config.yaml
num_attention_heads: 3
head_dim: 32
vocab_size: 512
norm_eps: 1e-05
attn_scale: 0.177
init_std_qkv: 0.0285
decay_fraction: 0.657
batch_tokens: 16384
doc_mask: true
max_steps: 8924
MLP neurons of a small language model. Each row is named by its layer, matrix (gate and up: input weights; down: output weights) and neuron, and shows model dimensions 48-143. Each number is 500 + 40 x the weight over its row's rms, rounded and kept within 0 to 999. Numbers have three digits each. A neuron's up and down rows have the sign that makes its largest values positive.
Before each neuron's rows, "fires on" lists the tokens most often at its 100 highest values on Wikipedia text that the model never trained on.

fires on: "9", "7", "8", "3", "6", "2"
L5.gate404:458483522574460490597445557446519513475445445469477440449508555482478469475546460441457494511480492536549531474482506510447513464500482494532497450452469492500569512431478561525513505564508474495576554550500517584510526488476491489530532485446477522543545532440506548568468526510541495457
L5.up404:480506490518491517497488454495495549435488503452475445496522485538494499496458537486524535449591487484516540538516527494529466530526460525567496446470498492520502511455493488514493457627468521493508444512480552521500534443491510470490534503511434509579507533492470587429474549521477457460
L5.down404:453493495566423574520465464498486495435532475487531566436552472507607562492465551485567549490542476444473523491572506453498544474573444497574383453512481466503494483493515540557531509490423591448514479493502524548564446540466505493499468484549516531509541494460503483472489470514513462461

fires on: " H", "H"
L5.gate144:505517531517437543500492434514499509517525464582422528468518440546506557483514567524548529530491516461509531473483530533421446518545492445541492487490493559493463507553436548456527469533520520495429433445470550524445454557555455518453548501451461437498495440506539459547477529505486472503
L5.up144:540505500510443527506515458435482494540482517581460443526500455485497542466507546570511443573465469468545526519438552477483491538456488470470472506490560535522488514567452538441500381495510508469489485475513433508466489522549484509454512474446428494492473464530464464570447480413447516530
L5.down144:475479665512529507365517494468512501420485517466443467475460487524574505538528466495543478584495525473519564521448510514464533493516494507524486487456492509494566533481507429436518520553472483522448463495532504507507485501532487460473466518528440490539549468539472433506530520480466537531

fires on: "est", "l", "em", ",", "am", ";"
L7.gate251:560437454569484530481521470543580480487512495468434512494543544458487552517534439494479423554522504462530471556478491581540501461486466534452507498498480524491474475517507528543532524507503539504425555512501456520498502464455506487410477572458417499459451506511512535546412421514492474533
L7.up251:537480465480482499448482466505507523505468479501430525480514553511487603487536481503448530500532585525454554528473466523541515428456451459556558456534542547477489419537502489492504570479506560481493449477506498521513508499428468490495473483470410494488545479538442460541473475446551517581
L7.down251:542465541550493489428534486529432542536495501495551526512478467469677577544533505478516511557514528502471516475484465555552547512479513452545559524535525535537494468495513442428496504486471584548532513577463477452505568493491442449516470404474522476494538483540490467552546496472473534487

fires on: "d", "-", "b", "op", "ated"
L5.gate291:558537496472442570509496478497530466521481485501523485493505558543426469500521533551482520534491518515484513513527598536498528498523472526578427444468539399464546466514567461470537497493535460481512444517484531521445446536468438484467485462491417410435543477592577456514537494501500542532
L5.up291:552465485554381514508503471565571437541476519476485434505448532483511433501573469447469516554532497470453482496468500536524454493493492513509438458455482518506452536514559451520520549485519418493460504452538527485529461543534540516444450506472475494434477513486536521495593515497474501567
L5.down291:425453564477541501541517529428513498489471519520540446562429478525542572521451463514526557485499541550535464538524467476546468526435515427502518486420535530603532464535462472496528516491468554575513489496450596456437507485491533497560504473445564455469471556470479582509491489494417521599

fires on: "y", "ir", ".", "ub", "O"
L5.gate475:514491439489435510534457568439531499574479467548453447442452521480453496485498465529493438483551469554465472511567485470463516512481430516551502481439457481553525450455463564502517520472508482483594556570498530509518542506484493543482498537471516459535535431467501574501443491419464529455
L5.up475:484541502553461553533435493495456522459495458505515491512474479509505550518449461547503479582542584499520487446486500546516504584446536482559576614478526422516464466455477551449542485496500524604534531535506525461452482536473485539469503463462488516517522454487581563481554508489463524537
L5.down475:442477527548522440547530526469460470490573470493538533454501475509566546437493555523504512444526511531557529502472517422526394552490523532495532576477565517472479537503526486556499469514467538524514467517525519578583520574483539542513613459477505528533455478533480473535527495498519593470

fires on: "–", "-"
L5.gate218:565487519539508466561483459512558430477469438558523503488505496483473502507519595496463503466475532527525491480503521492484520500504445505404471486486483451513463559477579489553445495528475489472478543489488524580521445457494494469506445444446421516554491515479489583532417507547506545519
L5.up218:544478574478507483438478546459480485502497503505534480504583456511493487500557555487455543490529528410434478486493546513540540484530452486454504475516533401460511482475495516500530574466539482484495434603532489556512473543553492501506450492490498413525472501512438539510486591490415476490
L5.down218:511518488467475486459517489575457508496528552484503453446548464488525494440432434552513517505485529446420589560491523586624524524506529462483510551499465432441513538503491494472491522428551465554489446427447493505458465483518474493444445533493574438414519464470449412473499439500460441549

fires on: "is", "le", "c", "l", "ic"
L7.gate444:463501375460526513527553451543499483474559483498473527491445528509492500518478453497529423556513477489489546512468490494513575489403509488452506532544528458474504508511462478458514498495460430447536476548404544527462454505471504510534451619479520443502520482566473475504504469480499456508
L7.up444:521480459492437451481566449466561505531517495455571476554486510546469450488450503468553448550482435578500570515477601480464452623486540512473467468491459517507543502586473489461443481524574533426506535502457501471463487461567427516471535471521370489501475489528506521487468483519557499442
L7.down444:479483481556466605432554494468469455461577487485495477459472542508538527488501516439454474486577525439540498536454578508568477471499496562496509540480486475526496498487512477482513520476538490566527469532571504475469422488532411479483457502504458546506564502510468563531568544470485502519

fires on: "ay", "ack", "ok", "y"
L5.gate171:488492501501499445572481533460513425416567491526502501466537470494472546474535418555534540533526499582528490486517533534525505536514439512500454552469585468473566507481484448555533516517516493493562489557491489532511539418509530438407469500487511494488486446488604527469508459481548453497
L5.up171:485489580460544457521488506472513472482483483556520510466488507490484526445516452483528544517473475554444471512457442535482559571515523482509575468499523516535497494456541536553517535421522445478518500506520504445549496475452512475564475517509538513546459541480500424595529477463576489443
L5.down171:506479531495525497515474547568485420519460419489466448425502419475553465501583431470597510481562452544479567479516496443521486567520522512537439503508511484536507466478519508494487505476518445510505508508501525504537504476512471422503495497497476461532484431533545450480508570535510509553

fires on: " M", " H"
L7.gate344:489466464474465548530553460516512502442489516563409450499515445527461554414539535553527501468513458491497453468562481544535550585513518573505496470497420562432510498471485569588496506533498454508487496564557524495487499541571488520509523557482410485468495475440490483577514460473524557443
L7.up344:486524493479531518475549472481521499478520522460481422450541477554473529553477524495459479428521482477548518548494505555501540496506531459499468437527580513506441439453517517536438460548513511456521434498502474575451464496526509468423534554511495500475491504461499467580512520489556569416
L7.down344:534536580498527510510577560502451471457563540465522432476367508555624523525510527500597493496510482450481488476517491563539529530513482468476524431392516560499474511501467486483513522503523455480511443500544500477503550517454539504488432513464488484410497515473481464560505506479526576478

fires on: "-"
L7.gate331:481479557523504430509548499534503463540523512499480460436485485456458528532590560490466531513512482485498520446491565460562452467421498459478569457472498541516450524497495521490477492546524471520597491452479501521521457491417531509454558473489486407482486429485448539562501523497483520516
L7.up331:523522471546519414499560484447507552562557512505493546500487480413480427583516463523510509528524501501491524488440510548526499447473519467499538487433460461536490539561462457503525499557557469553534558451462550540535567497468455517490547512457472427476487481450413521491558514487453504510
L7.down331:496492516519560477527581601529457514539469518545586473507505532533534482457502517430586518536399553533514486582549496515500488514481510436508478504478468539550448519496537430493507561516489487521489552504459524469532510469438549442491566530501489466501549474512462448484486472564469476509

fires on: "ly", "am", "ay", "y", "an", "so"
L7.gate339:457564464541467514520416510485610494479508527479531534511635547496460532477540463490495441441519451489529532516533530456488537528536516488506447511512457481498506421477516536462532493496459555468494578505464468557473465476446573480417469555523482454455459506432543549471441484529444477478
L7.up339:423507485494453459477467449475516448476489491557514585485544463483500560526529565518512521515531539510458451500622586581507501565500494438550504466498548497420473552528525526471502567470477570491545480495489508499461507482563544541467454510505475493504430448456503516482456535570513536487
L7.down339:504480570462511505495514474523496479482491472436451493454540436490522523538482544480495595576423507486511454438517508538484492477470478529509485484536525463504432547494480414508507498532482531461466412503488418507511440486465548479509498463485476479551465464524525549523552482540452472469

fires on: "am", "l", "nd", "s"
L5.gate396:460535485453459560493489468558543537460536470454445522443572541503511539542563520477458473442462436496496476483534546554509474488522488512489494513457484454477494461504436539477503452550449560579472521433401418529480472456471477489462534538516515508466494418467550480405482416496534475516
L5.up396:441472485468461504505479472547528515471513411503517513432549547483484467491463446477509434487473511446490538562560508474523430510463527423436470549441487498548487525505510468455504421512464446511493491551490492534573484452505554492499510542494394522536459484496478553468466551554509452496
L5.down396:470492545525485534389453492557488453439530509469501540554504474461556480474433455530507461521547512511445510504501592459468520535508551451517502476553596453501397506492489424564491518467464435499474507494520647502475521514550571472504465558521465472565535483450488516508468411525454502499

fires on: "-", "–"
L6.gate289:521510540480482448516497545542509500442533484573490562495517470444480548506486495502545536523480483531512536454504544523498490553446541418542514475442391471497445513476499447538545496522526491512479515446471508492518472475460515503520499523486472405506510529542553565475441579478465542486
L6.up289:545499494527450518474516493480541515526514555549487514511445522433498454562513444455513511529455536452485467594583476548493414591502496474500486482433493521424443469489493475524461476584473503498542548477506512500530493477512529489489535533429508483466489493516488563521518496546482563521
L6.down289:499494513507542530484554590488503520603478531528456504523464474486466501517558464468686537496462571457493476537561494523485497523492484469566495463463495520519411479483477472513474594467565495494478521499489644494506489502489471534526503488440493440472523446509452510494455542520396506526

fires on: "-", "/"
L5.gate156:529464483583490451524494438503521467464491516499557551448609438420487543484481536483558574514468472493458486546525535515515529474531500451458491508452454535448387578502579512510515492519513534494506504503456532518567528384465540475482514477467509466519504472511509523543530474514477613467
L5.up156:490522533554518463473500493490516464491505560526459522473485427510511504533527533480491525508482512535549460476494503508533454511509523490578434437465566447528499553527523525596486499506492521500522497472517521506541430627440560566495509500509441465539489552487498508523480502501441540546
L5.down156:443555471544495408400481582513473468515544485494471479466452491514570502564473494444533466537441497497524559532513507544524471475548473526550522553531537491404450482502457500474498514521545578489489542471458573518555541451525475489512495544493458462423526520528449452513521490533527501458

fires on: "is", "ic", "ar", "ad", "m", "im"
L5.gate504:463537451503506447480525501467488551484550464519478445543553540516470510555563501576522475497480501551503470471520530488489554484404509457435470510509564483524546499473484524465505472586462527466523507494566466513462569479416551551491501581481526498450503563550477497486508536467533462516
L5.up504:464503476428546461557523493508554481547528540515479522503438565486478489492464526462473473507472514543437474601499509445512460512540499495441473452519469490523471502536550523501537522462531539524568526540498514510529459454503501519509496559584465427454507531506506442546532463521479485475
L5.down504:524471527551533494464496501483575543506464425503615478541505543493525548460516426440439519500538548520506503486550494587546523512526562490466495449560548492476522555527525515412513548492472518534492484471496484536509507500476471588509484493498461507455540516521473523554507555501650499481

fires on: " ", "–"
L6.gate208:506496495465506477536550561522533436511528534485453411504527517530346543532530448551508495410530495523552497510511518527436490496494489498553520471442496482474541432519468484504453494542465506565523525511414537503432453491376530516510516550470516508491522469545474527479478490452512564520
L6.up208:527534542501512457525519536521509487501472531476526503496527481511451538464491403486398560464441548489493570539535442576494514459504473497545451460445551453456449456509515516487480508486465462518445507533473514504528443497445503488504528514514560425594470521420535593450512536490538553535
L6.down208:483438479571468472402537537444455492456479558437533552497470460525595506545517464489660491476561512528436564506511434510446522513477478422486448515478530534511483500433449522530493527416471461475458510537504599494509533500498509534523521438545483508479475480402500479479503483472473473496

fires on: "os", "us", "is", "z"
L7.gate204:584577511470521486499432527527538461487420427528518510472499495450468527443490473539530504527500494497521462501546430548484540421517501520468526483594469455535462465519501472555500493459439537458527476514500503531483472436521471483455467549442499454508488488523581576541455465522533548489
L7.up204:481486493495524460529488514581490480491440450474494439430577496522538522515540541530565540492450517491501470470525479483534555551514491546503593529500494501456491519459538548494457515403498538486543451535475487514566488486522532536497586515554542462547476474524582495543464452517544540560
L7.down204:447512551559578481433479528438507558440514491514523532539501529521563541496517510475506455499444507531479547575422491476563505481541583485450511518589499419491525445488517502516463475479484558532527444471450496490498468525479485557491462500559532466550466429525498493475482507442468488482

fires on: "ed", "ated", "e", "u", "d"
L7.gate425:465521471437438490514531512529486423511517533536446499487501538517489498484477506538426542518508405587497455602488521487511499510567508538501461485535494493510494477545478471484443557539517571580580488550453492528478442450506497421423535525527503516523552478498537525512556497472533515538
L7.up425:440476480480491558447514493517454450554540536449592540549541486506526478496505502484473548539535497496516511499484526394499518510473538534523532479445523494507476442487486468522520557432542547476574536524499556433511500585436470517524494546505432474500444579443460500545459525548502522596
L7.down425:475499474507479454575504462517502515474566538445571552533420484421465509596435478472427506525473541432480523494487542486499521537517453544417455491537493463453480500488508506476495490466520509519482562536540477500556524497504511499527478572509505482459418550552419520510538494601485504510

fires on: "'", "&", " \"", "/", "-"
L6.gate98:475503477571502473494515533505520510484455444513537518506507478526465531485534499493562530512476442514535483544479559500464486505488485489579415470461526477483490480506525523514502520540554534538510532494444518445510541472454529540495501537498483463467505477524561439463461441467496436459
L6.up98:533533507554482491483465474516531551560502489520567459435575484501508484552504487501545552535470544477509469529510492482493471534547433436506459492517485489423465489493448509515513475472527520534438511443448501543595497513513503544528513493442539497578470500464551495445464502536478510475
L6.down98:514499511532509422471549519515412451533497566491569511448426468502493472509473532470555487537569510475463426497485465471507491507463466448526509509470531556482513533542485521565459504509583554499483501527494543525563534486486521519516480454442526464456444511429511486428414546535435415546

fires on: "5", "2", "9", "8", "3"
L5.gate186:482515469554468514541479536506485493457444403557477456539507482561506514520496482492452487466549392496547507448493445439492477497549476526496555449457463550547447464374472490498502506533540479480599548535436560534522491494470486421490437473536537547489488525415518513546540477527542424456
L5.up186:530508421498470501474526496505512531528498426485488506468441463504543519541514459529564483445585461441464537493519550407479465472479489520512558492494480450478463547450582526596501430568414461437513520474473599483490506510523488501471445473501522493450489496465494521528518435491476414458
L5.down186:520422529490551475550477496499466562538541484485530479505568485473580532400562498470532546519502563516478557458534555495583520474497507488444451568529484552513515492557583492532488496522496455473483467508474432483500525544507499504483508545564504437509474511416477501450509519497436462553

fires on: "e", "u", "it", " V"
L7.gate434:482535500492445587522585481472555494497540496490475471487457519453435509544539445563433451435508461514412534540463529541504551513576516490491477492484459499492532450465469432510466539532459487498561472578434493513438503454430507445474514493545503544474587491554535470467476490484539526533
L7.up434:537514497538465494529575541529548516523475463454595504511553460528505546517518507507501480525471420514537538508475554507519470510493517475468551407488569487516414497482481450501506572502477432510563545498473523453482540443531467458508517502539525487498438492541521524492534496516524532525
L7.down434:463451488580543551522534446524564380447501504532488541510463565492419451451488522495516521469470447475526503453450514440510502506473497505488505503503491542498528530525547485499496471467486490518518557496500519478585519531517492500489526545472424469496426518573420607515494437502484496463

fires on: "y", ".", "l", "st", "ent"
L5.gate487:557512492549392496520455438431453403490532487482516502389482503478470486471511501486495411547512504450499505469527488554480410487526472470522494483529493470560491501421477498460480458462504553486524497563463472492560505582535479465482477509445478533505536495535436478502479466467485487504
L5.up487:535571503487475536497527516504448494527493538476455528564488484411498481566457541481478491563545495476501430485507496536455489580507478529487476517487510463557527494553448527468511520443494448464509485553447492447450445506540472538458535525469515462510535433486596584463571468455533504496
L5.down487:503527523529542468523511453534482446503506436495599530486508457528447498522435507463478537548480538469536524482490549548523445508537572501528450462481459501505541557451467525531509533580504488498498492507553584551455467511581545520491477496518557507472525554553516544514519505536499506468

fires on: " l", "l"
L6.gate400:436547529474511499495475514526453457474480529525512498532514588411452500527587447447433541502494465490487486512457459488514541485497538423392556444552507534543497537482443550511493456484488537568451536518485481518447446429490442508428545552482437562516439505512493487492503411467574460524
L6.up400:465484520499518495481473475576510473573479490531532546483459535486507534480538491479432526477428479508436418494469459528474458460493517403456573452497534407535522459517448492452503491380460517473505482425474435601435516467477522493465481434482408507508491486571474520530508458470564488511
L6.down400:498495554511553560395448489478549480497476538602540542487479541498537451436504499508494432510510496542496470519521538458454517523462519447515574435514487573529499516481491503532457557456482507473444532504494540478491472516552482456448491506494501554597559501471465435502514525444436496481

fires on: " d"
L5.gate56:492474534494537547518495507533432500487425499544477462439520545550492569495512433477447550470522497566488504474509477524401511526477557511539487465436517517510452496448527515515546480526477569509477440521442533444427450535468472470477513459415529477549521522533483528524437490487496488437
L5.up56:548543504482551497488514553529542424566468487527472437564474508513483531540572513478468457527533485503469494523508492434484534465434562539574523525545574407504508585522532477434501508426507553489519552405460531519490503456551393450528498488541479562427488490474461474495504513516447584512
L5.down56:499554603443549541441527586492527465504468566544547488461446521505399550502497484492549468546456474466570517500435448539500533534531505573502505489433489559474539510513477480407561443526528545462503475489525460430501456514536499497484519466563518552498494495492470452474494465506530537503

fires on: "7", "3", "8"
L5.gate83:514480453550440504527470544442518473488481506473560456480506504514445475481452474488515492479547435536559496420509510558492455523456509496535466472483435534509552529503448546433450460566502468497503481531430539534533516484502468520486577470525494459509493416433485577466464587460516476494
L5.up83:526535472561540573471492543445555488482503491460468433471552476509537466451461487466526516469582546524508469499474466398472459448535467567563541470423566474580488515450489510491552448427541451518481498505505555477507473513449488468525524509557548535525537465450467587576519433513505556549
L5.down83:435510476494507480545528452440471498488528436534412503497456462558540493486467575524481442524536578476506494525494453454526428436496494560529548423485523484471483543546599472559516537480448519447553452505465524498529469478513476546461504491540517499526511546511499488552460473542589472548

fires on: "in", "un", "an", "or", "o", "am"
L6.gate176:526542464531512501542567544439509546481544522601474539473523530477491513453517502527542478486505473618461468496547478484541509573547489492512537487465505560541510574527504508471528455460556499476542582537510538511496484522457521556478496568516488529538534474502568505565435509517463461422
L6.up176:583549476471581507496465485489495508471490516488486573523468482522516484563491508511539425508538506514440481517584561519496582559469514481570521465557493481528492492530428548463573556504482493485491487541523521494461463484458478558544534568559451505491441481501540503548453517504482504400
L6.down176:507474525459520534445490544531433479613529512483464518533482461411577434475511434530501460537460488513472496465469468553508450444472597527477506446527471450482460525542517480471495447479489552548462519476450504437472553459440485453442491482510527433468477455489448488485480525474440493398

fires on: "ec", "ol"
L6.gate218:496532419563524538516420506467555459520503561535442528525498455458455462514458507465512477515441484472522512517498489441408500465470386523546514543496423486491522538487557536482543464506562503453529487543477501482501530500465517494483522488495570488548521537550510529582473452494476570458
L6.up218:480517485502478448485516523511494467474500518451556514472456552447501480491499491476556485472481451529527505471457479458504420539573560506462493570598447556519449489547573524474547520549445501464559464442423550469520544509460492461450560517470442456482484531485347473506519496503519551508
L6.down218:563398503525504488489522476497451497467525567488524450548475531478486501533584463596447494517553503487502531509540475537580504571546552430464499476515426506496464500551556512437410496525515517467565419478468553489519503497443425550517561516429531406496419458472437440437516553457464472524

fires on: "ol", "1", "ec", "em"
L7.gate424:497523437494477573491496449518489474493475524519532520480527500497456504446561438487528456479500460476533472485427517518477532436441436549493547506444482514450540473527501481458514435500580537520488557439478459459450534506463468478478507496484557502440447509478468448515488495408491519524
L7.up424:514528471522463537466476541497527487488491432464468495446465485448448491460503591515511531414503426468470504480536459483460460473558473508469445451477476551480499456473489456522556500465507526439516394517497523537526544452531502496489447512498520512511501498459438427513530494548440415488
L7.down424:510447467536466550447446472451449502501527556538496546612551453434495516481531465555552481506475522583466571476528435496473472477498528508422421503532499542526477470475438465481575513460570513458570466503452493414542535501568432509479476452542491447541459526475443451539499516480472468494

fires on: "n", "ay", "and", "ack", "l"
L5.gate1:594473446468487521634558492551482443514475528520505506570464516553475550514608436442460453570504477516462476512481426546502474464493543549482562476473498511565485525494481454508566490476561525465476544457532506540490514462462439478426486448501499506433477435562493495508449479463544503524
L5.up1:565517543527487452543544563505435457456524501461495486522485424523520471423486461498550534526439505502469505475511454480489413512566479512469513466456448538535489510437487463519529434447572445511535483581484498480540513454478547527495488428495364456581476519496514525549462495468465512526
L5.down1:508424536481540469549555496537476440540436450509523528494485369544601459454545505490544540592504497515527550520544491428613534591533473476589477510503528524491517491465467501474498534480498481521498489507512537455537543463493487466567481472517463486496490489507453533472515516473544477502

fires on: "ri", "U", "V", "ate", "ce"
L6.gate41:506529442487525538495481425539529507463521470506486451497511521534472552433505464479494500425546547475531481493530532589452462455465455578524502449422498473475511533438544548519512523527516479496463507456477533602467503540406422470534558546501524445466505539497503503526466398495512437515
L6.up41:475525520507572559493463514521459522475438457525493472586537489444489464505587476532518503441481549468504527544477523533502556429538492559458513519406505456567476534439504453504510521436481533448482446545512538460535556483485467500572560563492439521490546566545467535499492497539449457541
L6.down41:455455475539446479478516508490445441510511551597547479491513534473379576476455550524437489458501539560464474518519460490506484482549518540446516463604502559555520537498454443501530517436472534546597525457481502504586498438551497540549490555491461527509450590566432479469479499493516507485

fires on: "ate", "ak", "ip", "ce", "er"
L5.gate29:520466480507610461536454494462451498511500534543534461507555517574500533463547419480549488444540531416512428416563491495513493415497447489509465543512422548464448489447568532512553420518464491521432435477476477492446445558464581526528490479428527472499509539496516551492546476501441458490
L5.up29:474500558562537530501523503484419486445478541557493482570471475471502527536537507531455567540449498481453529516379523471464520469477518440526550482466512505595486510465525522443473488491464528588443493498483479425496436453545566509523529453467529520513511475544485516524501428481527504522
L5.down29:508459416472458488556529430509441455520548463522490532561556458494436551493528470517560517521500482546438510556499537458491450503521474476452531477458501538442568523498472502470387519489487539469526580520498559488509456503593473462507539515444457505489505501514459488467479476543540482465

fires on: "y", "en", "is", "ent", "ou", "ro"
L5.gate161:516474483515527540528469521547500439524469427599523511486543472488468497479530403540545510474460469575545503529527578523505534415568531462505464519498403547459502531499545567471477489497538555502540475540454497453522436573428451491505436489448435485555556495469539503510469470483521581418
L5.up161:502470514447484447486503542506554433524448459501491572439575520429495494532503491528496572419489552456519466496551473484520456547501515567538399532547493487540520525530525573534489543472463434527496476560439519483483429518500473478459503513383395453532482491515540483491500506458581505527
L5.down161:450498454523522482586437546487451466509589493478504494550523388505472503514489451567490480502600488473476504560551531452527450500527558459556555486496505515562499467520444483462503478478467529526496489480389585525490576536480523469485499469522498440465463485540438491495478529596534485542

fires on: "us", "ou", "ar", "at", "en"
L7.gate24:504505460485448497516434498478477433579487506573479523498493498503475537422514453523534506430482464512488467500460563495452465471473499537456442536496400522499445466520559514495498564529486502469504515455549485581497458565465534560484485508496500479506481498446486518486477544529533473419
L7.up24:531444509507517440501482590458555522485493500559519482498438497548486586549543578480507514482508570454462540544518482578542486583544449473526489476530478573468478477496537522475578560455525454506525460474473520530414475551487453536468566524517561531513503512567495545513497477509543536424
L7.down24:496543491453468487543438467502430475552555433460502502489488433428489576546435500532510520410510518580563504597478443513504601507517507518492482593517543509500472484549492525479509416473435486493474478470472565466534508433509494494495526542572515492448528552529488547510487532499478530490

fires on: "ct", "pp"
L5.gate52:482433443440497459580501521471559464505498512498486526461509542535439544466495535461470525471451549473455585457466497568476534502475466542486467556458497456457552476468516548501525489582432512482478527511419469562455458451503443539445502509460510469470495449443538441504456502496492437532
L5.up52:491454526548500456506465486585499477565450499440525519442533556444490511423479455418486515468508550525503507474473514567467450565462519462498540474508504560547501488512396512515472448510459477525472504469513489478560495466527483571480511527542527499479398459437528479442481533520498559507
L5.down52:537431485471471472549506502493545463485579489529480488532552469526555436496534456461662574522505508479525440517500516480530471488523519538560482478616464522439436555493492545526482565416502553509515372429404533538470485484501563566517619541503512529489476538489543483476550536514508507460

fires on: " l"
L7.gate9:461493439503489566470475497478524479478492556515514541537488574458462516487644447522452420529520472496514493514486556539515434534437468497492507437512472527482427538487488506548492488527519424479426571508498503523451449469507539523416490547456426555531477481475512489495499482437510498462
L7.up9:492496421521517565443410503475515472481556508490522519520524537463499539478600516503422445536526453543515485517542473505586503531498495416505505512511482518552422510517475488559486507475555501437452581522518458501436527504497491530417459517378421521570508454509457436524427499486512539426
L7.down9:533496525541536569387436508452521488427476629497529492560469526537576520506566494514561434455550493538448509512494476464466551513524520437491614410472462492469527508492472508546462527470524488485476528513513497522474518516561471512420524575547539567502546494549455477534459479458458523409

fires on: "'", " l", " n", "n", ":"
L7.gate323:461463469433512522508518538600513463481546526577534537505497542535482531496571516510537433513530471510533464532487512526547473502503430509485518507454481504472537620490501538525512450527527455517536467522507488547488485406496472496416496507495497531499505407472429548529508495489530548480
L7.up323:471454526466536505491463500481508487500470577541504628501554473543526426492563512500562470500512457565509447421505400437548494452519517439466498474466520419435518483490508462508468508454576511451503530430458535563387503469516498523505505525484563504527495507510442526549536451494521519527
L7.down323:478455474482532497508470504468544488491534481521470502490449469506454445532535503468563569546559450508482521399504457429446498516522500460506502428458548607476555460507526478538414519567555538572425527462481479510508590543491479442519522491455523543514438612511457497499498485523503509474

fires on: "us", "ro", "ur", "ord", "st", "os"
L6.gate294:611489473443458473496488510509538538517492447509479480496509446525426541476528460463497536514505510513465428547495450557530465497464536598522470515497473514482448462484541485542465563443483460611526412445496535469504517546453466499505510494549483468521496451477543528529534404445549492510
L6.up294:517507450507530433527517430524515509453451497500412538432553489453524486496495502494478490508506500524498501483509526576497512443432562427484540521544424451549478535522526485463440494489478474541595471484575471487554482592510546516495530490531548473529520498500484565534504492507559463447
L6.down294:491473541521520525387463473586515481469450457583517496455506530456569479500530497440595497501502542545520486538521537532542449442517439520490441514511455515508483478469515444475452487477502519506540447446482530561457502495518490423512495504578474560574494516521462527502516464513531482465

fires on: " H"
L5.gate305:490547471526467503533544491468457492490582475496534467434530547505505602540518545502553496550507480496528601453458555517540489536455554477478473466486468523514515499474425548553436449551438456480504509495514501529530511507485465521502507539441454510467477515492449479476467521489466423433
L5.up305:488516513519358515500497453473520560458527457506513552450511588486506506497464531529517500495431471443537581474386551574489542519531501472460490459505421489484550405461406527498536451532491465507464422489515480457483541578536463541494427474464486492513514488443503475484474593503429504486
L5.down305:432522591506523550368526508525514463438553593509482435444569511604673469539492509478613475522471463444478487491445450559469533494546497484514472508462542529477500519459480550508466517478552485556487496491519511494463483493523512496501472560507512524508508510493470483515512494479459572435

fires on: " d"
L6.gate202:591505538520534551495486506482455557462466466606470454435473514495464520528499527444487450478535523463466493565464561490507450505457479529517480449436514464533448535486507462478547403515523545555440488465506484539508491501492455512516541452575508492482496489471469453513401466467522472591
L6.up202:521500529566542569469462504467522502449504473596510530495483450535441539556468538517499504475532488472480489550497516422493538498490484456551511489470514492558487562490516546474527466426562594492545529453502522547546522559402454519485476444530504541522527475476486467532409463485520506498
L6.down202:536500620513593613361524503498456571513479495552502469498327472496573534534455471501570478493497520488499493508476457480500500484482517466509521528454536541499513499506501448440513480501467546535509489480511475476469459502504477494513516455539487534528444508447475446501448469473484537506

fires on: "nd", "up", "pp", "P", "p"
L7.gate3:506471500473523525525455545476554500475503474538446468435535536549447539484484509562501537500509555479490519475510532543421517519488399595512527525456538492468551422467441505494561508555472513549565473548560501493508410520437428531484600489557472502488540465495539486505469546529515378483
L7.up3:558500478499471468476500496513540442572468573466551513494532454504498402442455427511449523512489457492506479550449429468506469463426527504486473456502541481504428531556522487549450514499448480583498539547457488444541501448525432488474520502564548472510496532466446525487464537537567556508
L7.down3:511474557466433525505472499534488471563488500542547474508484524508487547507448560468515457529459580509471509532473566491527486473529563524403562485547547426523429494488614504435354443439524515509542498490564492510502539473515477482532579521541494453462476488424474473461513519483501524563